config.toml
vocab_size = 2048
activation = "tanh_gelu"
norm = "layernorm"
qk_norm = false
bias = "none"
init_std_qkv = 0.0213
weight_decay = 0.028
lr_head = 0.00621
final_lr_fraction = 0.1
batch_tokens = 131072
MLP neurons of a small language model. Each row is named by its layer, matrix (up: input weights) and neuron, and shows model dimensions 272-367. Each number is 50 + 15 x the weight over its row's rms, rounded and kept within 0 to 99.
A block is one neuron, or neurons of one layer that tend to fire together. After each block is what it responds to, as a language model described it from the Wikipedia text at the highest values.

L2.up144:40 38 57 43 46 71 72 65 21 75 53 70 45 64 61 36 44 51 65 04 28 30 64 42 38 69 29 60 60 29 58 58 49 63 16 50 56 23 57 37 40 51 31 42 45 82 34 43 52 33 44 56 27 30 64 53 26 29 57 46 41 27 39 41 45 32 70 42 61 48 28 29 40 46 58 53 76 50 68 76 48 55 68 85 57 47 47 16 65 51 63 73 45 61 25 70
L2.up478:61 31 71 64 51 54 58 34 30 27 45 28 40 37 47 67 39 53 82 46 41 39 45 73 30 48 45 73 65 60 38 35 33 30 66 55 56 23 29 58 34 68 64 69 31 35 51 34 40 52 54 48 44 56 51 21 43 49 33 74 33 79 56 49 61 67 62 38 41 46 67 65 39 57 59 36 47 43 56 26 67 57 47 63 38 62 49 76 61 59 39 67 60 27 41 33
L2.up529:35 47 39 17 43 45 41 73 18 70 83 54 41 56 57 60 60 49 54 45 56 54 44 34 48 52 83 56 73 31 63 73 28 22 64 44 48 31 48 36 40 38 35 63 51 61 55 48 37 72 37 62 22 52 59 49 63 80 51 48 42 53 58 58 43 41 32 31 67 71 50 64 56 38 54 56 63 53 43 57 70 23 38 36 21 57 63 44 50 50 47 35 60 48 58 79
L2.up865:65 57 61 61 57 64 48 62 46 40 71 49 44 55 68 47 51 58 93 45 53 40 51 25 78 54 68 54 56 36 68 33 37 45 29 33 35 28 60 53 56 50 65 31 34 38 71 46 55 63 63 56 29 65 25 68 32 59 35 52 71 32 54 58 21 24 46 55 41 30 39 39 59 58 49 76 50 43 59 35 44 48 79 40 50 61 64 34 35 71 48 43 82 66 52 54
L2.up927:77 49 33 46 63 46 71 63 52 34 50 28 57 65 54 41 51 54 43 12 50 61 66 54 57 45 40 60 76 61 83 51 51 38 60 76 76 71 65 55 57 73 45 25 16 42 58 75 27 53 56 47 42 46 55 46 20 43 60 43 72 22 38 62 58 78 59 26 58 31 42 37 70 17 51 47 31 65 54 51 60 47 48 44 47 44 22 80 62 66 41 55 52 67 63 28
L2.up1012:28 38 50 41 46 68 43 58 51 37 78 99 57 32 61 32 47 54 46 42 46 49 24 30 48 60 57 49 62 69 43 64 48 25 58 69 83 47 52 48 58 39 41 61 45 34 44 43 42 58 61 57 47 55 46 51 47 26 48 41 66 41 46 61 52 41 56 77 28 65 45 46 46 44 58 55 63 31 47 50 65 51 64 51 60 51 83 54 27 56 31 36 57 65 54 33
L2.up1161:54 21 62 40 43 83 56 87 38 55 60 69 42 53 81 50 54 99 50 01 50 59 34 76 43 25 44 59 64 35 64 78 25 70 49 46 48 52 53 61 56 59 39 46 56 58 44 43 41 37 68 53 53 49 74 52 29 32 53 32 55 48 54 42 46 21 35 81 42 37 56 61 42 39 50 54 57 37 54 86 44 25 63 39 45 25 46 52 45 49 42 67 43 34 46 74
L2.up1515:59 35 66 27 61 78 87 69 32 60 41 57 52 31 56 39 73 70 75 39 70 45 61 23 52 54 81 39 49 43 43 74 42 77 44 67 50 51 34 38 70 65 60 60 27 55 45 36 36 62 73 54 42 60 50 81 40 32 80 56 59 65 28 47 32 34 37 32 42 67 63 44 74 34 59 51 47 27 59 46 54 58 75 53 34 50 51 12 54 51 46 45 47 51 54 32
Responds to: Interior word-piece tokens of longer words (port in opportunities, ate in sophisticated, me in Home), plus family and colons in species-classification text.

L2.up773:79 38 26 41 61 17 40 75 50 37 27 70 53 60 54 61 65 76 32 42 46 29 45 77 55 47 41 50 31 55 50 30 58 31 65 34 57 64 56 49 56 55 38 84 81 72 42 61 74 16 36 77 57 39 44 53 38 31 57 46 48 45 36 49 55 25 15 41 66 78 23 83 34 67 57 48 42 38 66 47 28 31 62 82 37 38 70 59 36 50 33 45 34 21 78 75
L2.up894:66 43 44 30 36 50 26 76 69 56 53 60 56 49 35 49 64 43 69 62 43 55 55 20 56 55 53 33 69 41 29 61 52 45 34 39 50 86 43 43 45 51 09 51 60 46 43 55 63 55 47 54 72 47 62 57 63 41 34 53 30 50 55 45 38 32 38 30 54 70 59 48 57 69 56 43 46 33 22 44 67 69 47 48 57 51 69 63 18 53 40 61 49 60 31 30
L2.up1027:58 68 39 61 67 37 54 57 60 68 46 24 72 73 49 27 49 36 57 47 30 66 53 33 07 38 41 61 51 46 13 60 35 30 71 19 32 71 49 38 66 68 69 81 52 45 66 62 48 40 61 48 32 61 35 71 35 54 52 54 33 55 36 37 50 65 66 49 46 52 39 41 33 78 63 51 55 35 54 46 52 85 42 43 54 47 38 40 65 38 36 54 44 88 38 64
L2.up1186:49 68 46 57 56 53 54 66 39 56 24 18 19 63 32 53 47 51 84 22 36 45 53 38 50 34 51 40 54 63 61 64 73 48 46 32 54 64 61 21 56 38 67 70 70 28 49 52 42 67 33 52 38 50 55 49 27 55 46 48 54 13 38 61 68 35 32 34 67 72 55 54 19 66 51 45 15 54 55 51 55 47 58 46 56 22 42 47 46 41 31 57 77 72 43 69
L2.up1345:78 22 43 39 45 53 72 68 60 37 51 70 43 64 35 12 51 66 49 63 47 57 56 49 45 70 53 67 51 43 54 55 46 14 52 77 56 51 55 55 38 45 42 39 35 26 30 52 58 62 46 71 82 51 55 55 32 37 59 69 53 28 38 51 37 49 47 56 84 53 50 58 48 69 26 42 36 28 55 42 49 13 37 26 40 52 58 47 33 60 38 52 48 36 68 76
L2.up1369:81 60 54 15 57 65 41 85 70 62 48 46 57 46 33 50 79 51 54 46 46 51 51 21 30 40 47 48 58 45 40 43 67 42 65 40 27 70 66 42 53 61 60 50 65 35 40 55 46 64 43 66 54 32 58 42 50 43 54 32 52 32 47 55 40 70 32 65 64 44 51 37 37 82 66 47 53 51 55 51 29 42 56 40 44 66 64 45 75 48 40 37 38 89 36 48
L2.up1386:36 45 61 55 48 62 37 57 71 54 24 58 19 45 34 70 95 30 40 35 27 77 71 43 47 61 53 55 48 57 42 44 13 57 51 54 64 69 69 51 49 54 33 73 50 26 26 26 57 65 69 61 40 38 36 51 77 51 31 51 49 54 48 39 42 44 54 34 64 33 47 37 41 62 61 43 51 47 34 73 59 37 60 46 46 41 35 46 53 56 49 57 37 43 64 58
L2.up1506:46 41 51 41 64 46 33 85 44 33 67 62 66 71 35 39 38 44 56 76 35 44 55 81 72 69 58 50 50 63 25 52 35 46 29 49 56 49 56 34 49 30 56 54 50 38 54 39 53 21 82 32 58 39 38 56 40 40 82 49 65 40 46 32 45 54 35 49 55 61 53 40 37 65 22 28 38 51 60 62 88 58 33 53 79 37 61 71 45 51 60 32 11 26 31 58
Responds to: Short word-internal pieces, mostly "ce" or "re", that follow an opening fragment, as in con-ce-rt, con-ce-pt, c-re-w, ext-re-me, suc-ce-eded.

L2.up88:22 44 35 32 58 67 58 13 74 53 51 44 78 31 50 48 26 76 75 80 58 60 57 50 45 74 50 59 51 64 33 80 48 47 57 47 61 66 29 54 50 51 55 57 61 69 52 50 68 26 47 37 53 41 51 66 59 24 63 52 62 46 43 59 75 75 63 41 28 43 58 62 39 55 56 55 58 73 48 60 12 77 42 49 62 18 19 47 60 51 56 31 73 39 37 37
L2.up145:29 60 67 56 47 36 74 49 56 45 72 57 59 61 59 42 76 30 68 52 56 14 34 29 35 29 49 65 58 40 48 54 36 23 46 37 43 76 38 65 62 27 46 42 71 51 55 58 40 92 61 40 68 45 49 55 53 58 62 34 35 67 49 86 43 62 69 80 51 33 68 53 56 57 52 28 45 74 39 54 62 41 57 66 43 46 51 58 51 49 60 42 50 16 44 66
L2.up265:36 31 60 59 47 52 31 59 42 33 73 49 68 56 27 44 58 51 34 52 22 46 64 56 56 56 44 54 36 74 37 63 53 46 30 36 63 57 28 50 46 53 38 41 58 31 17 59 57 67 68 49 14 43 61 68 60 61 68 71 86 61 78 67 62 59 43 46 38 38 71 66 35 49 41 36 68 50 59 38 09 56 65 42 61 49 70 53 65 22 54 38 33 22 32 38
L2.up440:32 30 72 56 50 11 43 48 54 69 60 59 00 37 49 43 40 54 55 42 56 30 58 43 47 37 71 43 79 80 23 61 62 36 37 24 41 32 40 45 27 47 56 58 45 54 18 42 42 60 52 62 55 66 75 39 35 46 63 70 28 44 43 57 35 50 54 72 54 45 95 42 58 30 56 41 65 72 49 79 55 67 35 23 66 70 61 49 57 63 66 53 73 60 21 49
L2.up585:34 55 54 81 48 48 62 20 77 62 49 41 33 44 48 28 51 44 48 68 47 42 49 56 36 68 48 58 64 43 16 23 49 57 68 60 62 50 42 29 34 70 45 15 56 47 36 28 60 54 52 38 33 29 49 45 37 55 65 38 68 53 48 32 40 73 42 48 61 41 52 50 54 59 68 61 59 69 44 36 49 47 29 49 62 32 73 72 97 29 30 50 56 26 48 29
L2.up679:58 57 63 52 39 44 49 78 58 60 55 55 40 27 53 61 27 61 45 28 46 45 43 59 54 37 47 62 56 69 46 34 75 54 65 44 54 34 28 71 31 50 50 63 31 46 35 39 70 23 34 45 45 45 53 19 58 53 49 38 42 50 71 41 32 48 76 56 61 63 20 61 45 63 49 47 43 43 24 33 47 72 58 52 86 42 48 44 50 42 34 32 53 66 15 42
L2.up872:42 54 48 45 40 64 42 36 59 63 46 73 40 28 52 37 18 51 65 48 21 31 52 42 51 51 52 57 14 41 28 21 52 22 45 45 70 56 51 34 36 60 92 29 60 31 70 36 47 48 52 36 29 45 45 41 39 45 53 33 66 61 41 75 58 53 42 62 69 32 48 77 49 44 48 52 61 54 78 58 43 64 66 42 50 48 18 60 49 38 70 50 65 86 52 72
L2.up1364:51 60 42 24 51 82 52 43 64 34 41 31 42 56 46 67 35 52 42 45 48 43 45 47 49 60 54 59 56 36 41 56 26 99 67 41 87 29 78 83 41 59 52 69 37 46 48 50 52 44 39 60 54 44 53 75 65 58 40 40 68 68 46 44 61 24 37 73 35 35 65 63 59 49 14 48 56 77 76 33 25 81 69 52 54 53 58 48 38 54 64 63 37 19 46 53
Responds to: Short interior word pieces, mostly ed, d or en, inside words split oddly, as in c-en-sus, conc-ed-ed, Sw-ed-en, di-ed, R-ed.

L2.up91:29 67 40 38 41 35 66 89 19 43 28 62 30 58 68 31 69 66 85 62 74 56 65 52 56 51 55 32 40 53 50 43 66 41 51 18 63 47 49 60 59 59 64 54 43 29 50 62 40 45 45 50 63 36 70 39 28 90 40 61 31 52 28 51 45 60 57 60 59 74 45 62 39 35 41 65 27 63 44 54 67 72 35 16 43 66 42 25 58 45 30 42 28 36 87 47
L2.up176:37 65 61 45 59 60 65 43 46 72 58 71 48 66 43 47 81 51 27 54 31 65 64 62 52 83 73 42 51 54 53 36 57 47 44 51 48 52 29 57 53 59 62 58 58 43 58 55 43 70 52 29 43 70 33 42 75 44 28 54 55 69 53 57 60 42 79 53 54 57 49 59 62 57 45 52 53 56 47 92 33 65 45 24 73 52 39 47 33 41 57 77 50 51 57 48
L2.up179:57 44 45 37 23 23 42 42 42 72 38 39 46 31 67 37 19 61 51 34 33 29 18 49 56 33 42 14 74 52 51 32 26 54 66 23 35 61 80 50 64 58 75 47 38 49 64 45 41 47 47 75 51 33 58 75 50 49 74 27 53 44 71 62 45 48 61 55 52 55 26 38 43 68 46 61 89 56 72 32 53 59 85 61 50 25 25 49 45 25 63 46 48 22 78 12
L2.up321:68 34 39 40 66 66 45 52 62 58 44 21 28 38 85 43 55 84 59 36 47 58 70 40 55 65 48 17 57 20 54 72 47 65 45 47 49 36 44 44 81 66 61 71 32 46 64 54 69 75 52 57 60 27 75 57 47 46 66 68 53 46 34 43 77 75 49 52 47 55 47 58 39 42 63 18 79 50 58 51 26 48 55 51 72 49 41 19 48 55 31 54 61 78 39 65
L2.up526:65 48 73 49 41 59 49 60 50 54 57 61 42 29 58 59 51 58 90 43 49 68 20 26 33 51 88 35 71 68 73 40 40 55 45 46 57 27 69 75 63 61 63 45 67 31 51 39 43 49 53 44 43 53 48 48 49 33 48 47 44 56 15 42 41 42 61 43 46 58 51 20 45 54 51 68 71 38 30 27 56 46 28 54 58 34 70 36 48 56 56 44 59 47 53 55
L2.up830:27 79 69 52 67 30 47 41 15 76 63 38 23 38 58 55 52 58 75 34 33 61 47 25 43 45 69 29 58 47 56 47 45 19 46 44 26 13 76 43 82 36 38 39 36 54 60 54 63 49 44 62 47 42 78 54 28 52 47 36 30 72 42 77 40 62 55 45 69 62 52 46 33 59 54 54 21 54 66 40 70 70 40 78 58 41 45 30 47 47 55 52 33 26 33 52
L2.up1091:52 64 62 77 29 49 32 79 53 54 49 57 50 45 75 59 43 47 52 53 49 48 52 66 51 23 58 56 29 48 67 65 25 35 52 23 55 60 37 38 45 60 37 68 57 36 29 40 49 66 43 40 73 64 71 71 28 82 80 61 56 56 33 29 35 40 56 45 62 86 53 46 63 26 32 34 30 51 55 52 39 49 52 49 46 64 49 34 66 58 63 51 55 33 64 54
L2.up1352:47 47 41 24 42 44 77 55 40 82 56 45 38 48 55 30 36 36 64 42 35 33 45 53 49 58 82 69 49 40 52 45 58 53 33 40 34 34 53 43 61 56 33 81 57 18 35 61 57 67 57 60 56 55 67 58 51 65 55 48 60 90 72 71 66 64 71 47 44 98 65 71 25 22 48 59 52 46 69 76 34 29 35 46 35 31 55 33 46 26 78 24 41 34 83 69
Responds to: Short final word pieces that complete a word already begun mid-token, such as Syri-a, memori-al, Melbour-ne and comp-et-ed.

L8.up370:36 60 66 53 56 50 64 47 42 24 68 67 48 33 68 39 25 36 34 55 68 30 55 54 42 52 41 65 32 28 67 70 44 69 04 36 41 58 17 41 44 52 32 29 49 23 25 27 59 29 82 41 51 29 62 64 61 45 41 46 66 27 56 46 52 63 49 85 26 63 58 58 21 57 72 33 59 50 58 71 50 77 51 57 62 37 25 54 36 29 56 69 48 58 70 50
L8.up461:27 77 66 33 52 29 37 80 53 53 50 53 42 40 57 40 51 33 63 66 58 51 65 42 48 45 65 14 49 66 51 60 57 39 53 62 40 52 34 53 66 54 45 39 48 37 47 46 60 56 53 37 48 58 59 68 49 43 74 63 53 70 86 38 64 28 38 42 51 55 45 48 50 30 51 50 43 23 67 52 55 32 01 48 44 68 29 61 70 39 51 73 44 27 57 48
Responds to: Past-tense suffixes such as -ed, -ved and -ted that finish a verb split into pieces in historical narrative, e.g. dissol-ved, resign-ed, premier-ed, especially for ending, founding or change-of-status events.

L8.up896:48 62 56 43 46 43 69 61 76 50 10 63 67 55 80 26 41 43 44 50 63 56 60 53 63 55 37 39 46 54 35 54 70 46 44 13 38 24 57 42 69 35 57 36 49 89 72 34 27 59 44 40 71 51 49 47 59 30 53 53 51 56 66 24 49 69 81 55 54 76 51 61 49 28 40 72 52 45 39 64 53 60 44 76 20 55 60 57 36 42 68 45 59 59 59 70
L8.up928:48 36 56 67 36 44 49 85 17 61 57 45 62 48 59 60 46 38 13 38 82 52 34 46 36 44 66 47 52 58 36 50 39 58 76 56 35 44 48 38 32 58 52 49 59 28 64 25 41 41 72 57 56 86 41 39 20 12 41 40 60 53 55 23 51 51 36 75 34 55 25 45 66 26 34 82 61 50 59 40 72 71 42 72 50 57 90 45 38 53 43 69 49 14 32 71
Responds to: Word-piece fragments deep inside long Latinate words, just before suffixes like -ed, -ation, -ing: administ-r-ation, asso-ci-ated, inher-it-ed.

L6.up320:39 34 51 39 52 87 44 57 42 48 57 71 74 41 20 24 64 30 70 46 46 29 38 39 77 62 39 29 53 54 63 50 32 53 37 76 50 42 69 55 33 53 49 61 74 47 41 56 46 52 24 36 33 54 57 28 27 57 54 61 84 86 87 54 40 32 37 40 38 72 62 71 67 50 39 44 49 49 44 56 35 09 19 25 74 57 75 61 50 59 51 36 75 72 57 52
L6.up327:33 61 73 58 70 40 44 66 20 41 43 84 23 42 59 63 28 45 57 56 46 34 70 47 59 45 51 40 31 64 41 64 52 64 34 30 50 44 48 65 35 66 40 47 63 62 53 41 58 18 51 46 81 48 48 42 33 60 55 65 59 74 62 69 69 45 12 38 49 48 43 48 69 56 10 47 50 52 58 46 21 33 29 27 50 65 50 47 69 69 61 67 38 73 65 61
L6.up405:49 61 64 34 69 81 45 45 62 41 54 50 52 37 18 34 69 54 65 56 38 15 45 27 69 51 50 54 64 44 40 52 49 40 22 66 33 71 73 43 56 70 41 48 70 56 14 43 50 59 56 63 43 55 19 47 36 26 77 58 35 67 50 64 75 56 47 38 54 60 51 66 28 27 41 78 52 41 59 67 46 56 57 44 54 45 63 49 39 78 54 43 44 70 57 53
L6.up1081:38 59 58 47 89 76 63 66 52 58 50 68 60 02 42 44 57 33 53 72 28 47 78 37 63 49 51 57 43 21 31 23 41 40 31 47 45 55 71 30 40 51 20 54 48 38 44 54 54 67 66 82 47 60 29 37 50 53 75 29 52 52 61 42 66 44 28 48 53 47 40 51 63 72 30 55 54 46 50 58 65 49 42 43 69 28 51 56 81 53 83 43 49 62 50 54
Responds to: Final pieces of adjectives, mostly suffixes like -al, -ic, -ed, -ian, -ive split off a stem (feudal, mixed, Catholic), plus whole adjectives like local, German.

L6.up505:62 54 23 47 45 59 80 28 31 44 55 42 55 69 46 45 58 64 87 36 45 46 48 53 46 62 82 57 37 59 33 57 30 62 61 18 26 63 52 52 28 70 40 57 25 52 40 55 68 46 50 41 48 53 35 56 39 30 70 40 32 53 49 47 61 45 63 52 56 31 63 64 63 39 72 40 43 46 60 46 52 57 45 55 40 45 68 57 49 54 62 51 38 87 55 25
L6.up952:59 37 52 35 77 49 32 45 35 14 12 58 68 56 50 58 33 29 53 56 61 74 52 34 49 43 47 61 30 65 33 67 71 69 59 59 28 62 73 48 75 41 44 34 31 45 00 53 58 67 53 42 43 48 51 70 37 51 76 42 36 64 62 19 63 24 26 26 50 28 49 53 70 40 49 51 60 27 44 70 46 44 14 44 49 43 52 49 34 60 96 58 60 43 39 45
L6.up1096:51 51 40 59 35 34 47 38 60 42 12 72 69 61 38 60 50 79 26 41 59 56 27 53 42 53 72 43 51 38 00 64 35 51 55 47 40 76 85 53 54 47 52 38 57 42 27 41 48 32 50 50 45 43 37 37 34 27 36 25 73 41 29 35 55 50 40 36 21 52 49 29 36 68 64 50 42 80 52 60 48 34 59 44 51 76 93 60 58 65 82 66 68 48 50 43
L6.up1108:24 51 21 12 43 70 65 81 57 53 27 56 59 62 62 64 67 46 63 37 42 54 52 43 44 68 84 60 54 48 55 42 39 57 41 48 47 32 73 37 55 35 37 59 14 68 22 63 54 56 39 30 33 27 74 43 48 24 61 50 39 76 49 86 83 91 54 39 38 33 51 57 30 47 46 71 43 32 59 57 35 58 28 20 62 50 58 49 58 65 54 59 24 76 34 53
Responds to: Final word-piece that completes a split event or action noun or verb, usually followed by "of" or a comma, e.g. reduc-tion, depart-ure, mo-ve, shi-ft.

L8.up732:30 41 54 23 33 81 69 69 41 23 52 47 62 42 54 65 36 61 85 61 31 71 74 24 44 38 34 54 82 63 39 58 67 72 31 57 37 36 39 67 72 27 45 69 38 41 36 64 55 43 64 28 40 49 53 58 54 54 61 51 43 10 39 62 60 64 34 57 28 65 46 22 67 30 44 49 60 30 65 44 60 59 37 68 43 37 43 63 72 11 75 36 60 42 58 59
L8.up979:47 63 59 62 23 46 56 46 60 64 43 67 66 51 43 35 61 61 30 66 79 40 54 22 55 53 37 47 85 69 39 62 53 58 97 43 61 40 41 93 51 60 64 76 66 36 35 41 43 60 44 36 57 62 55 43 76 38 64 47 49 30 41 70 54 45 27 70 55 56 59 43 60 87 66 47 61 56 49 51 56 51 46 61 58 68 49 73 18 47 83 68 80 66 54 46
Responds to: Tokens starting a time reference, like the "19" in years after during/of, or since, before, until, early, start of; also word-fragment tokens.

L6.up69:81 46 45 43 31 19 45 87 43 18 60 51 28 23 57 71 44 51 45 70 50 61 32 55 37 58 67 44 60 46 54 55 73 59 55 73 70 59 55 59 86 37 58 58 25 59 54 52 40 42 45 31 54 51 47 59 34 61 46 82 52 35 52 56 68 40 32 47 51 38 51 61 75 43 55 32 56 72 62 39 37 66 50 41 37 54 39 73 52 40 81 42 50 14 34 48
L6.up360:54 72 28 50 34 41 48 67 34 40 40 50 46 46 65 36 35 22 38 59 46 31 56 55 59 36 47 51 41 17 32 66 58 52 60 29 42 47 53 55 48 42 69 36 13 71 44 36 37 74 61 71 84 89 59 68 30 54 69 71 67 46 73 35 61 14 33 37 57 55 35 26 40 18 46 59 57 42 35 57 38 48 44 34 29 63 47 53 59 46 68 40 49 69 76 78
L6.up885:45 60 20 52 41 35 58 61 74 40 45 55 41 42 34 56 54 38 60 54 30 48 56 42 58 44 67 58 32 48 50 56 54 34 32 57 54 68 36 64 40 76 75 48 69 45 52 37 42 25 52 48 65 42 13 59 23 39 40 59 37 07 71 62 31 53 58 60 58 71 53 38 63 66 68 47 59 50 65 63 43 61 54 47 43 36 54 62 76 66 66 52 68 54 63 51
L6.up1268:36 60 50 74 66 24 39 65 89 36 47 67 40 48 22 68 33 52 41 78 51 51 42 41 58 47 38 43 61 39 59 69 46 50 41 28 59 55 40 61 62 79 79 24 65 34 73 45 45 27 43 48 52 46 35 38 45 44 72 29 21 57 59 82 61 49 47 34 55 68 42 53 18 55 24 38 56 61 28 37 59 45 39 48 61 41 51 50 50 52 41 41 49 58 57 48
Responds to: Past-tense or participle endings like -ed, -d, -ated split from the verb stem in prose, as in affec-ted, encour-aged, compil-ed.

L6.up317:48 44 61 43 45 36 72 56 49 73 48 57 41 71 58 58 28 60 67 53 43 66 53 66 64 48 55 34 37 42 74 72 48 51 41 31 55 58 47 53 75 75 36 45 44 09 58 62 27 44 42 40 18 24 59 35 60 55 49 37 37 38 60 56 43 60 53 29 34 45 35 44 32 64 60 56 28 61 47 51 64 44 53 24 53 43 54 57 40 31 59 63 51 33 37 40
L6.up1064:25 63 73 50 50 56 63 57 57 54 46 89 53 45 68 30 59 47 25 46 42 54 44 62 65 25 58 66 35 46 43 60 41 35 73 51 50 47 68 69 57 51 38 34 35 55 87 34 56 37 58 46 52 50 72 35 61 30 42 25 24 47 26 24 41 46 50 61 59 84 55 59 40 37 45 20 30 34 52 62 45 46 41 29 57 30 63 46 65 71 43 58 46 34 70 42
L6.up1377:23 39 49 51 34 53 43 37 55 58 56 46 43 50 75 44 53 43 25 47 37 42 61 36 74 47 27 37 40 61 40 89 35 46 68 51 30 67 54 34 62 49 77 55 35 48 40 61 51 46 29 12 61 25 60 40 70 73 45 51 58 56 32 39 31 40 25 29 54 22 39 43 68 44 58 96 43 64 49 63 18 57 43 49 56 38 51 65 45 32 49 99 78 53 44 73
L6.up1442:52 72 75 62 67 61 55 37 52 73 29 38 56 50 51 49 53 57 36 43 55 20 61 66 16 70 48 48 39 64 30 69 78 72 40 16 40 52 80 38 62 65 67 59 41 37 66 63 37 28 60 42 28 69 61 47 57 38 45 53 40 51 66 36 51 52 08 39 64 41 56 67 42 60 56 41 45 57 68 62 63 47 54 35 53 45 60 70 32 62 50 45 45 44 47 65
Responds to: Word-piece fragments right after a prefix like con-, ex-, re-, as in con-tra-ct, con-fer-ence, re-mo-ved, ex-c-ludes, New Te-stament.